Part of a small language model's weights: 1196M tokens.
MLP neurons of a small language model. Each row is named by its layer, matrix (up: input weights) and neuron, and shows model dimensions 96-191. Each number is 128 + 24 x the weight over its row's rms, rounded and kept within 0 to 255. Numbers have three digits each.
After each neuron's rows, "fires in" lists the words (lower case) most often at its 100 highest values on Wikipedia text that the model never trained on.

L2.up551:099127156174118101104123097148129126115065136105147075146122136154128145136156104132098130149077075144122116121096118168160144173144129114062081126108102129125117126110099149122127118110129113116117140114099131114100124102111118134138134122138153114116154112169085104173146101117115154097
fires in: "it", "a", "the"

L3.up377:091141106131135122150110161170137092142101137165123125123099121115089177152127095062149153129125145124094148141157118109126102165157090087143099097085153136133181136169220136103135090136112162059138137116120115154122157125076154138089173149130110099132114121150114148142130062146100125134
fires in: "was", "it", "most", "is", "which", "were"

L3.up125:134138149130148101093085123157120138123146149146145141133171126098128146130115144123161157106132123073099098124122137126084101154113116106058128129166142132161094097160114121135181087094137126173133145091104133153115160107133147136142120154191099159117126140147125138170094120148112146136
fires in: "the", "can", "would", "to"

L7.up1493:133146128148125099097101088161187093156107173090077144133125126064082131105164102156121126154114120112109155161133107194128176132122102150112064172120100155110112156137119096120152144109118094104120136158111143130124136110130142129084102124155115117180116140125077047132173142140150065117
fires in: "his", "the", "their", "s", "its", "her"

L2.up4:127118155138084110107157119073122125112100115109151147118127152136143152178120134137118091162143170127181132120144118144075122103124099120109157195134097099161120128120132109154108109102145154170157180120156151127131136162132143093138149134136117107056111137093102126153153142137127118131
fires in: "with", "and", "in", "to", "as"

L6.up1435:129105173106141098107126111127138087128109162137095103104156143129107150116116124126118141121131130153090170132150129173134127118108093159154092052067114143151153125116138131120102109114076125084125060135124110096125141146150112132096121149144154141115098134111136102141133141098120153085
fires in: "first", "third", "second", "this", "sixth", "one"

L6.up1004:136138142137122130154131147138143111124114134101109169115057169107106119083127125078112109132126157109149130172117123109076145152135115146145142118124118096116127106166151102118099119108142090180135108130095103128123118110177142110160114163117097106129106140097169147096142153114103150100
fires in: "is", "was", "are", "were", "be"

L3.up974:114163088083082101117144097135160127072081149152116117142100141127093156128152128114105090120135121095118092100126146155138181094130185109178119113112098144145123178114129141113136122102080142125103145113122118133106135154142112130147134084127096163094142087139127111173102122146143119082
fires in: "they", "and", "parents", "two", "father"

L6.up1400:124120120167124104142098162100112105146113123115118153106098111138132122123140124147105136120095138155113100160143136125091101117076159136113113132124140130148155110135082125116101142097137133139157178125113156137105121139141134124105117121122130112145128113090092132157146146143120149132
fires in: "the"

L3.up1509:140119140135087116109094118131166148100124101156130141125113088137114145122170145171097114104137161108099106093131122149135148087105159110147137157137144104112130146140160091116121152135117171163098128121123154071138111168142162136138166109140135116079128111112166100136092069129183138106
fires in: "of", "for"

L7.up1280:181152146142092093133123101128125125103106112128121080136111119131132138144144147141110092120136163144131137174089115082132129150112132109158175129131154154155096159137129144153148067141127116120107191155059157128090132120150137139103114162147128124169134140127104101145153165141118141139
fires in: "was", "became", "be", "were", "took", "in"

L2.up1373:106118146133101112173102138164090120162125111121130125144083128119105142110093167143153108146132138141172121182090138091131145122127171150147121144097113111112147106118083126132163114112111133112143162128125105135125111075099110163116138152137134126141140134088137086113155145161115158120
fires in: "of", "and", "opening", "to"

L2.up946:148082113125112111107142197117194110127111121173148087187131130055132114130170140107129118117135115107110163152085126110158098115121126143095131120106109133114118149167121084133131167136082149070127161129166081118120131100156104094141134155115102155124097162102137123123138129144166096153
fires in: "is", "are", "was", "were", "would"

L3.up1005:114120096136077073132108156135136106162119136151135151149102101168071127102166133156158128135160129088128121104073128165172121121098126093093131157140083097158142136158150140123142125184145127109125114108167127100153089102114123093149120148142122087143054127116124102125119115136120110147
fires in: "to", "after", "in", "before", "description"

L6.up1241:130140123095109153148147138119115114122152124140108101143114145141144099131121077119126142119117121137148155131142094135065165110150106096149141117108118145127143126156171147109145147129129120178120116184132126156160141086120126098126129126121104168143145142126137110103140113119140184160
fires in: "by", "of", "as", "to", "and", "from"

L7.up0:126122131132152093146154143139132105149089106145082118124149096083116166117103150105180113172145141139102088185122149154135100127110125163154108078110122106131135134112096139119131134136141180111132126124138146152137146112096118092100164156131146110126136151095125138110135085109106138114
fires in: "the", "this", "a"

L3.up900:123132137147128111116115139125176145129153061151174152112098102151086110113112179112133155139127088105097129153139133094179128089113133107110139141125138131165141110120153108168109155148160132131162108149157167152150118151132113129149182099107146150140115144138124098131120155150127096158
fires in: "he", "it", "they", "she", "was"

L3.up221:119092119110087125131191152145138160134113107163141165139109090153139080161173103139115136140143095121156113121136146072149170123172165124151119133134183096084130130103168146096100138106124114112154131126077128146170157157144144108120123133114165135141104116140149107136100101127117111093
fires in: "in", "to", "through", "loan"

L2.up683:179149089115125093121149131117104144092150102115141150116118128150091150150119116183120147125163105104141112122170083126075155129108103126121134145110141109141129078102102161123150164136130166122123173153119076146144168136229110116156126148145155143109137118147150124114097138157106131124
fires in: "from", "by", "to", "without", "of"

L6.up633:131146116131119125135132114146127119095109107098132113140119131134128132139112093142114098172108101139120128133139138166138158126084141138096116121108085113166115143134188091116111099131120093120104171153117128154115141135144129048142162121104110181144162132131141141134111120130152110120
fires in: "the", "of", "executive"

L2.up444:145086133113113102110115127126117151055107131172136123121103124150119146080126118152107165117138115114152124151120105109139175143135114124100091121097173123113150164144127130111120115127133146163171187145101112134119093124107086118134146111152099127159115134105105136138138155116119099131
fires in: "to", "by", "for", "of", "onto"

L2.up698:164129151088139143095147096140124113116119154137110093088127150134131119149129084087175153128102130141103130136164102135163151123111091138125138086131091102125077153134131168107172107111152124127113103158115129099144100159167109100121101153120114186146114122157114085132123155117135127122
fires in: "in", "the", "details"

L6.up520:123127137116140122134108125122134107147093145140102125120137132112128113130144103148083145098111137123076151151103161120113149117135113124108153123149140145120093144148118137127092100105148121099122131083130092108111148159148121146096112163165126194129152127077132128109153182146160108128
fires in: "the", "of"

L6.up133:121183171099097137113117171099106134155157126165085160107157130140109145123097093092124158158124155117178169128153147124112112133118132151155129110159127134112101100105121100115143138157114118142113125114137137117091116080156152090159114108136156084132147122153157125112148138113143121152
fires in: "up", "out", "off", "down", "upon", "across"

L2.up975:166132116146126079148145171132155122123133083163112093137084138139126112153109158118088158144089136161148187123117135152117110119114155116123110090142081135125132133158123139134146095101090149107164168173083115119108130121098136113111108134125118102156141146129148155098109164122140125109
fires in: "as", "to", "reveal", "tells", "kill"

L2.up1337:110116176155176100108127087138099120160175127168083091113121109073138137147121080144130172118120112170092097170111149123134138141111140135163093077138103139094115122131116157144132146151147140122098146140126167164146132089145152153143123138129098128126163147116087132122143094144086130119
fires in: "of", "conference", "international", "year", "connecticut", "center"

L2.up655:113111120158187111143128115157092118121128164125074100145145128092148142171117092124123174132131124148126131163137129148150126126099136108098140125111161114141113147065116142120106092142135135129126153124112135107150152099118132093098125125149140127122133113135123065148105166142111115115
fires in: "and", "the", "of"

L2.up643:112109129081082116103085109119106120130152122124122133090065119106111150153122156129147064122134123127154118141138146142126159118153131107170124138137154121134138092145091127142124143118135096173138100128092095128131120141123175131131138106125145130117137152109134137135126162140169140132
fires in: "to", "seen", "description", "thought"

L3.up1392:117130158109165143105118133119115153156135143161116127116152108141090111159143129145137129165115095105107117134135131105125174119179129159150118134059127129137123105095095152100111138116138126175137133117094123111116092105153132123167119127110163153081147133121147120117130132120122103097
fires in: "of", "on", "pasadena"

L2.up326:137146114142132103157136157120126135105135145155142117130120125131132104180158129112132149150115166142144123141127126161145105156156127116108094105152112123146137092113118159161143127111131130151093149057151126148109136123140153139175096149170078132094117121096097104115194148113151118143
fires in: "a", "an"

L2.up991:142117105150099125130105097171145111133084109156123117141117126132124122098133122109108125131125102124102090101166110124118103110105157140115112147140109117104109134148086099148121120159086133142152171188113118143111155116117154114161162131128137161082095120130150149157079148124121112082
fires in: "to", "not", "t", "never"

L6.up1319:139109117112119099113111108162122147112121143113100104103134091147109158131143121080117100145182128102161094130107100159108103111177116140119111123139114129116149137128148154115127155094145093152115101109134135109129116118127144153120069104117107139125139126135105172120149134127114161142
fires in: "to", "who", "not"

L2.up1130:158139114097104134137130167151125136139113128133139072142115144098115160140112108141129108125156118129101117069120113081097074122164155114125145160092150085130118109137109139098111107179139144117107163141155161103161166116090109126118122162139118158172158124156099089136151123166144111150
fires in: "is", "are", "have", "was", "were", "has"

L7.up1236:157146167158078095104111074108158138147072126136138140100085127125118149140123151175090142143107110138137112109131100150139164143105087106107141144114124133101110085133114174139109172116142155181127189123134121158096153128100139123114101170069165141133128117096062140166094103125139126112
fires in: "two", "a", "four", "five", "several", "three"

L6.up425:086138147135079113181114114108143094100132124090085121135109124152154126132115149146161160097163147120119128147104111148103147127134134119147156137138093083140093125149134082148135098116100142099089147133094120143125125081115144107122149158153126176068145142176142093127116150115109115116
fires in: "and", "with", "as"

L3.up1254:135119136175102104175159140097123154150105141109130142141088150138111190124132118093154164122171134138144131159096133091117155109135104124169136104104128102165119141119156165138121112103111108143131163120160131139144135102148128113153169126111092168142155114135133113121107131137144109117
fires in: "was", "is", "he", "the", "were", "they"

L6.up898:147123149077156152140133108134116108075093163148110115135096124119113165103127126150095150116115086114130145101107165138174128143124118178100089124133116154114101155117116126108144121142096119142139104139117136138146146144145139100144099162135118128090147100100111092159117147148123183118
fires in: "the", "on", "to", "an"

L3.up115:138143149161116130175105122117125123119156152164149142131110118161112107157130148168133120135175120190144103132108109115119144162106103148131157141122122164156087151120117152108142118118110164146111145063146165127086125099112107166123140165159175115105149096136108126090118151099130133100
fires in: "in", "the", "a", "s", "to"

L3.up917:123141137133098133144143181176122144102109144109111118149090111117110100113126155142122104159150134117111089146138166151134156098151151077110106142119119148131096122111091117089147111122120125117138095097139135099133137105153128139082122119138130153119140108128123077171121165139110145132
fires in: "and", "it", "also"

L2.up1419:196149129164168107150118139096162131150124132149127175148119144111101173147157111110123116149123141151175184142099146123129150089124146153141136137116101122159115093136134108146115156142104078134143152155122131155138128076077162147134121099152142123132109130146125130117127132110142140148
fires in: "to", "arrive"

L2.up608:086123128162098113151084114145116106150124073103116160149140120132129153141160139088131088124115079152171104117100146121111114112114100115132116082134108105125128176126149168106118142140103124107152130132115162135103112123110112158145127104123129165147117092139092135135168154133141130071
fires in: "by", "part", "of", "members", "a"

L6.up92:111138148110122112156134104108104097130124113159080121096110107138110125126170173168139102090067134114092138152150160142107155127139158124149160136118119058145140118122172126140119117160119137138105090133115145113157162148075108130122099168163109137143114095153140123158096142113138147092
fires in: "the", "most", "more"

L6.up479:139147103138125121094088113169165128112127124119122062138165163119119153165107161175110161103119098087127138119094128163163146125126133112118164173106137107101107117176128157174144118141169109094172102113102102147175125154121099179129080133167137140126153139132140137109124136139123076186
fires in: "and", "was", "be", "been"

L2.up546:114098084156112123113113146167156144132150130146145118134119144116108117135130136111075144127083142127117129102129135164134102139111133116165137091113133125124140178150127075099163165154091108125115166085127111129153123152141069145123185132173110153157112142141080104167115085120138164126
fires in: "that", "which", "he"

L2.up356:104105129106115095094130113124117109125157087143126137179096132122148127128102139108124159182093139124119131129055156097144167141094119164106105097117153105150141167071125128090136141124153134148083140125105160093178093101112132118134162131118142134136114115131094124145092150136117118108
fires in: "of", "in", "at", "conduct", "by"

L6.up593:149143141158097153138104147114098118115201110084143116115156097146111133162118140145150132159155084156119169141093144142132085139156105134107196152086139175108143138146111129108128091120108114148150140153113164111114133092104137113166137131142130132158152106132123153132154100141127116107
fires in: "a", "is", "as", "of", "earned"

L3.up1468:184090144085131114145148138123185128111123158102143082126067147121088160132120127105140141113149126111078163095109093131125112126127140139099092133098081130126137181115141112133118133145146111152135125126078102124082090109099144139140085102119130146164089160128133088133122129133121123122
fires in: "for", "was", "did", "were"

L2.up1008:112154128129110124089117105127143193154100117137117133131104145144089089138145131130171119138136100130107146111130131120119095121099140084171108126097148120162138112165140103132094075151140132149152073130124122125113099087096164114127115125152121121130144167106137131142190166141087146160
fires in: "of", "both", "following", "features", "numerous"

L3.up666:157134112137123182147125160132136165171108141117075112143153140115119103155109102142149066142113124101138111117169179158165149150128129154138145135093103157134157099101114149129117114137158121108114178154125107123128135121128126154118178132123133170102098105127110143127154130178126135115
fires in: "that", "where", "of", "which"

L7.up457:104140117141106102137182150100108125095129105098092129151090182083139153117172093098103138107103132132079121138138161147136126122117120142138098128116106114136160119127152174120142157104147097163080111134137140120143159180143159125117110107114135113087113150155115155135157156138118099154
fires in: "in", "on"

L3.up99:109088091158091154109174137126114123149122140164076086134155114123112111086129145109094123127137127112079150121119162140080157097139106130135112144107099113119090127164140165116128099114100087095133135123171109117116160157126143113134172124147096132146141107124104089121127142112115123150
fires in: "his", "he", "telegraph", "her", "description"

L3.up436:161123119153152151098108135175105169124128124106125114141181134141079145143119134127121098114100124151111163119150150105134107144130113114081145140122118119091106110157169108129100150103114077149091116148066139204127140110128138129136118177124088158100153128142174105150119130135113107141
fires in: "his", "their", "the", "her", "its", "s"

L2.up1011:106138134099160135142149155142143071128149144130144146083067104107137143132131130129134133139112124082147128095147112168145118157115102162153118103120138129099126180129118130131162118137140116106089136138103183085093089123121145145135122158148123147119179131144107144136144138160157129095
fires in: "in", "on", "at", "from", "of", "for"

L3.up35:096093108170104108126125183079195139119110088177142088181133117127115125195122130078135137150171154111131122159137115130145107107116129104121126151153145152107143141102138143151160132121077095110126130085126094144099117134132101158107163197146156142065113036130135122101114166138115111099
fires in: "it", "was", "there", "them", "played"

L6.up1263:159136153192117095109145155120140132142149130136106156079105136130143146126149114123107144167154101135141164143153113103156114082136106111111114119132113102136107097156137126147129129131161080117138092121119119134107062096141151114121136117100123108099142133157116144136144117113097175142
fires in: "in", "to", "from", "returned", "moved", "visited"

L6.up1280:091128125146117136181082135127144124148112128101119134088126072121174127103083187130182146186127138066145140121111115146118125104134178104080115111091095127136142151096150132125100111104104165122167189134133098106129150160109109107150076105131098169147118141112140133132125113134108148156
fires in: "the", "would", "and", "to", "abandoned"

L7.up863:159126097167096122137105143123125133185121122097148128131106139132111110140128147130129162121114131173181148112140132117094114122091151101114134125159058134148083115136167122141148113122149152128129112075119095110152164098129071102149125119145104119144158147132141139100153113135116100154
fires in: "of", "those", "all", "both", "as"

L2.up1161:151164133127131098134164086110114147124179138119080119098108091158121161167145153114134118129076155104115131177094119112083125147140156104126139117113143114158101117130105146113135127101143136112111126113104100144121132156143141104129127136131133084154167151123174131145098103143074115164
fires in: "of", "once", "more", "aspects"

L6.up1463:162128134155111134187103086161138058096147151097133110137122167176124159129164153169093143140109089140166121120095111148145135121063161107109131141129096112080140165105162147109134186149099116153107145115116070135134177135137098143160136159144127130143130122110098123121153150129125147111
fires in: "not", "were", "was", "also", "be", "been"

L2.up152:161139105165163115126105119140133168083136122144147143145154110115127124171105135129142109119120140147102167141118098154134127137123114102156096150129091153095055120124100150127115101078089158110125102140109113145115100142141116116102136138151088177125159179117118151140129154128130149130
fires in: "1", "one", "each", "ten", "four"

L3.up1275:135123094128128140114134119120143092124124104128106161111172110187103155138082139135102109103110080094138150100132145115113139129163108138115178182159091144123115146124071139148093122141138140129087136120119138159109157173132131117122113125152139128129101118132115146169127124113177130105
fires in: "to", "not", "can", "it", "her", "leukemia"

L2.up159:152105162112107157101164130135153132135125099091126125108150162142142112091086149151168175102115103138149134149123124132127161138099104087114151160126126125124133114146180089130140125129097108100128121122076134121104078110131109121123111129151122167094189143128102104092131112132109085157
fires in: "was", "also", "then", "were", "party", "district"

L3.up296:119133155090120128146139114160096119130170142152136115152172120141075125153088133164099110096108146150138097121093152123128142126115126114121130113106092109124132138081119090107165148154153145143100108150120130109114100149103137130133098135138106110092120136074149106144134133138113105140
fires in: "of", "in"

L3.up515:135129117170132126118108151137141145157079126154132142125145074129168122093139138125157118109148148081056100132125094149090050153121118123128137124150114134117141122130104141135155112118117098112112170126113099145119076090158153110095125169147118125124131131103127104115126127164124096107
fires in: "all", "to", "of", "into", "from", "record"

L2.up409:119176108126104044115110183162115109108122118159161099141099140106133131125146076140138147172153100132125116129105175112120123145120172150114115110121123096096113118159146138154137124132104124161094136125133085092101110108108100118134098157138110151142114111123145120141096091091096096119
fires in: "after", "war", "during", "when", "night", "to"

L2.up1018:123180139156163129143130094099111143139114156121121101128115180138126151176109132088145106114074117139115118108148115117130114116144147119079151150136123165155088107115153135129139147093156124081135133113135120128130115157111136076161136122139108138146137161124112127106142150117107125102
fires in: "these", "some", "most", "many"

L2.up80:118123083138111157092108112113122107100148150143151111158138126140110129105126147202122150158127117119127205128135082093112135107100144090140178123100090134144089150116103139122178093086161173149139168144153124100120133134134127131139158105143144130135172139087103142099140154085140161108
fires in: "to", "for", "of", "on", "in"

L3.up141:178109094124105104110142138134112084111145099115173127094102101131096123133120113135084122131152097129081160179121124162165126104084121126102135140087089115120150127154131086130164149114188136159143165152140104111115152128119143122163157123123094128144120123137158117106088181133133127108
fires in: "to", "in", "on", "by", "at", "december"

L6.up326:078118109100108148164080112131171103107107169133125134140117125113101114130105137161109145121134104094104126157137138157143155123107132114113110145095102153151131140085094121118125111156147136133178174094104167102110097128101160145140136127182121171148123100190144155110138134160113140127
fires in: "and"

L2.up1013:131089085086130102124132177097110138118151107158119154106177147137133130140120105098125114142137121157114151090128168099152157220127112154152102151141132118069129119093164131124123100137132151087123137117095132135131136185144140137159109122139113118146158155152160131124107145148134101129
fires in: "up", "out", "in", "off", "home", "down"

L3.up1343:142136106127102132093115154126139155117106111139137118114122100126105091102135133153159118128077138132121138149156122084152095149134115092152126163124137146151123165122125142140145114150107142087113127102140094134125118172091087141096141109126118141128142059097106122169150125158106075096
fires in: "he", "she"

L2.up730:157195138076120143143123177144102124160095090195097115146174096123127146113140086102127113100122124175124138141165079153155131093146068083133140118104175147100166088132125131138113122149167107057137119121067100119109158143122108103143132139130077133132096147135123124111128105127144159125
fires in: "was", "been", "in", "the", "were", "first"

L3.up1138:165076109088149088108120087126100133116122126142150087093151079118169172129168122143166151138138129121121133089148115119122109139155157141155123127077144136184107114129169156106121109161153140107106149129082104109148115110164143160162151146147166135137101105133150150150120104143123117159
fires in: "of", "political", "board", "battalion"

L7.up643:100093169122124123124140080113148153104139146127135137127097133144133079149164130126108138100103119141156153096110157134153164122120169130143102122117146111124133167115131121098124148092147108111109155144121181120147078160141105127159124161113165129089146150146101154124080132094144105114
fires in: "s", "the", "business", "his"

L2.up291:112127151132154116163101100141155108161066135091139078099142116130105110109152112150201146111117131141125119155120124108180151105114135104078127142127136106145095161154112135165128140139167114133085177151139093146132131113105124159189095125111160135140150151091113138129133124143125159122
fires in: "of", "the", "a", "for", "metal"

L6.up434:116120158126145132162124183098141094106153102136144128130129121093092160133133122134132127144089090117133112125122094098113115103133168116172118157103104129149114142125143096091145090108143163156098124144123117145127080141082100112175099169076106093111139138089084142119078123163118105111
fires in: "the", "its", "their", "s"

L6.up761:156126137151140113145117106119103127093156137117126134139085163126159160130125145116119140122117091104134143130150100146152127144104130151136107094120104113132090167098107153086149149164122118144108176084151093103110156149124136199153127142105130131128099123144132094127163110127143154145
fires in: "in", "of", "into", "without", "by"

L7.up7:140123133119089141153133107138123136087145156124133137122113115135107134164163172124101114078104146112125142143111123140094100122106147137111117184131116134138099177152093119153083122121056127213139146125118133116107154124136100119120085120144118152114159152143095132138113083135113187137
fires in: "a", "as", "is", "considered", "largely", "are"

L7.up572:159179116138115113154143109117127081124107117106112111127120122139135144147115132124132152142120119147112159164109083161176141113140118131163125151142105121144137155148161125105114164125083128121100156144125092121078108073136160103106129124149121167078131113158120144132147115191113114106
fires in: "was", "is", "seattle", "were"

L7.up599:130121122147133123112122080104158115135146144099135141116131151146139128080173162105132125146126123115118091161153113132069161122127113126123115106112146111193125155138130099109150122132125156166117088116122136103132115147175105107116105156091150095143119092160143124112172106145173127144
fires in: "the"

L2.up727:126130156151157122123103127088092101125101113097143096123152158134157177089067111138130107110131141095132127116116146145134105149106119109162133093141169160081165139137130127157114159142117121115132131121160128171110114153108159144136140123131114114111130125059112132113130111110121150088
fires in: "of", "for", "tower", "to"

L7.up1031:125135113117099131142131132119124167103121184127138135135154107138103147108130138148125113094095184127117106168142138164122140152141117121123153066146124095146166169116135164111108160124172140164137137126127114195157110145121125095118094105132144108113147143115112135142116112184143124149
fires in: "the"

L6.up1327:145138138137060109146080144182137142083171107121147113129121103120100060158125114125046166127121125140155131120168117124146149138111108130086102176149091152124147127132140106140185150116139164178142092108138121137119164092115168106085119156114130102121149122153116096135129142126112157118
fires in: "and", "in", "as", "at", "on"

L2.up1038:154130103096136117148169128134119125144167083133148150132149157138094128118122165150134141103155102106165098153088166122099137150098127120142105107093139130139128088155108146142161102157096102096137107125163153147098155079123160110124122122122134129110136139094189110112159157092136114105
fires in: "to", "than", "approximately", "about", "around", "of"

L7.up401:110152127126132131154110085187126099113153122142124143148145127155133126095172140161137099116139119113112170160116103135127138085154137131119132164140138133140114133158117118140175196110156111210146153070170142114120134144131153136123111117149164127109158126127132130118104130146115169142
fires in: "to", "also", "that", "and", "he"

L3.up222:122105130109140135149123137124109096151139137133110132116133124149126136158176113132085146183118075120119137114118096079126145158099142143097065129139126117134135116125087144171118165172154126133127120142121129094118097112126120139108125134122159119111144192097165126095122102135083106106
fires in: "out", "off", "up", "ger", "down", "at"

L7.up1023:143171148118102093129162153098169112134079137150131143145075138139106164132127114097090106135148155115088164159156150118164129154114094117111147125116127101140106144157134150113109159162134095181118137138143154122115139111109138180126093151118134140119161099121094110181109115123150113153
fires in: "did", "does", "do", "despite", "would"

L2.up247:122143126141149101082134161145099121113137143146143117146136116111139107126139154151087133159120109129115124106102156137108134146098157153110155131139154148118165163152093173122094181150124120124082116146183135102095147179142069133153109121100133132117092118127132129120140154117117106097
fires in: "to", "of", "in", "with", "by", "on"

L7.up1032:140113186096137105132122168131078132080134159151142128131093164117126129139148157099123132119110107125092101140115143130146160098148114122139123095136128128095120136139122108130137153104129142175104154120145105113128145132138128138141110113087091145065136107110101136149132139092136186138
fires in: "a"

L3.up519:126092130115075140104120121129114073120109112100159131136115133116136140101134117132131091134074090165109115128113114101125095163063147120113149123160104125105120130121111124114140065160116136085110100134130148133145129139099091109123146144159127130158167182146131124133117088169114143145
fires in: "the", "both", "from", "all", "of"

L3.up341:108153125132142112118133114137162152116147128139169107106167131112094174130130132114105152165090103139116145099137165152155130137147133100147170106141088158152103133141159145146135144105091102206120168195084091100146134134170114134112118139103146111115176140145107116126107115133127148118
fires in: "that", "market", "the", "team"

L6.up899:155140134129117100110180147125169142176116103100100147153133102115095144119066110138085112122111127104147145123122149099148143114126133131132107130088082122116142106124131145142094109170143132133111152143131111146061143148127156184157099095153113111134107142106107117146160102089140137140
fires in: "of", "to"

L3.up854:119116116103107078095146141125152113116122118134122070161103141138081108112130128115100150176114121100133188140176115139149137124119118164109145148163129144136119134137150134173142127120103103186102168115162146119169099146147126142086164166084158146112119073143158132136119106142091142138
fires in: "in", "at", "was", "as"

L3.up247:145149164102173107140096112140126109155114142127158127145134119159152149128108124151121148148158117111171108123084092128131182125153146136132100133173153130104110120159153091121149116120104103116137137162163158163109154117094156094120102137117145110124071082142127138196134093147103110105
fires in: "to", "son", "in", "with", "bought"

L6.up860:104191152139110102156097114127110112137140118145171116131124143066115202123135144140129149117140084150107148169091093115162132103158151121154172105136135136125131176145125118098088126122137142134133153161124086118069160117132102184112131158125117125127112159141156145186149123114134156119
fires in: "as", "the", "a", "people"

L3.up1241:141133115112128118117123132128129111098148102170106151130106106155106160112156106105126122111105102131162157120137123133132124128122097108155114096105100135144142160118116113145153126132095158148102128134101118117066097125112131126165093172115104152132153152124168121145106133140146174109
fires in: "to", "from", "of", "for"

L2.up877:153138156112150138146140124139140082160089115147113128134149114160123159123120186097128169135131116123087112110102155138100068187170100162124132115122090139095155116141109111110175111114103145133142117100090108109065159139138131122135079163135102148117130107118121152147101110113122111107
fires in: "to"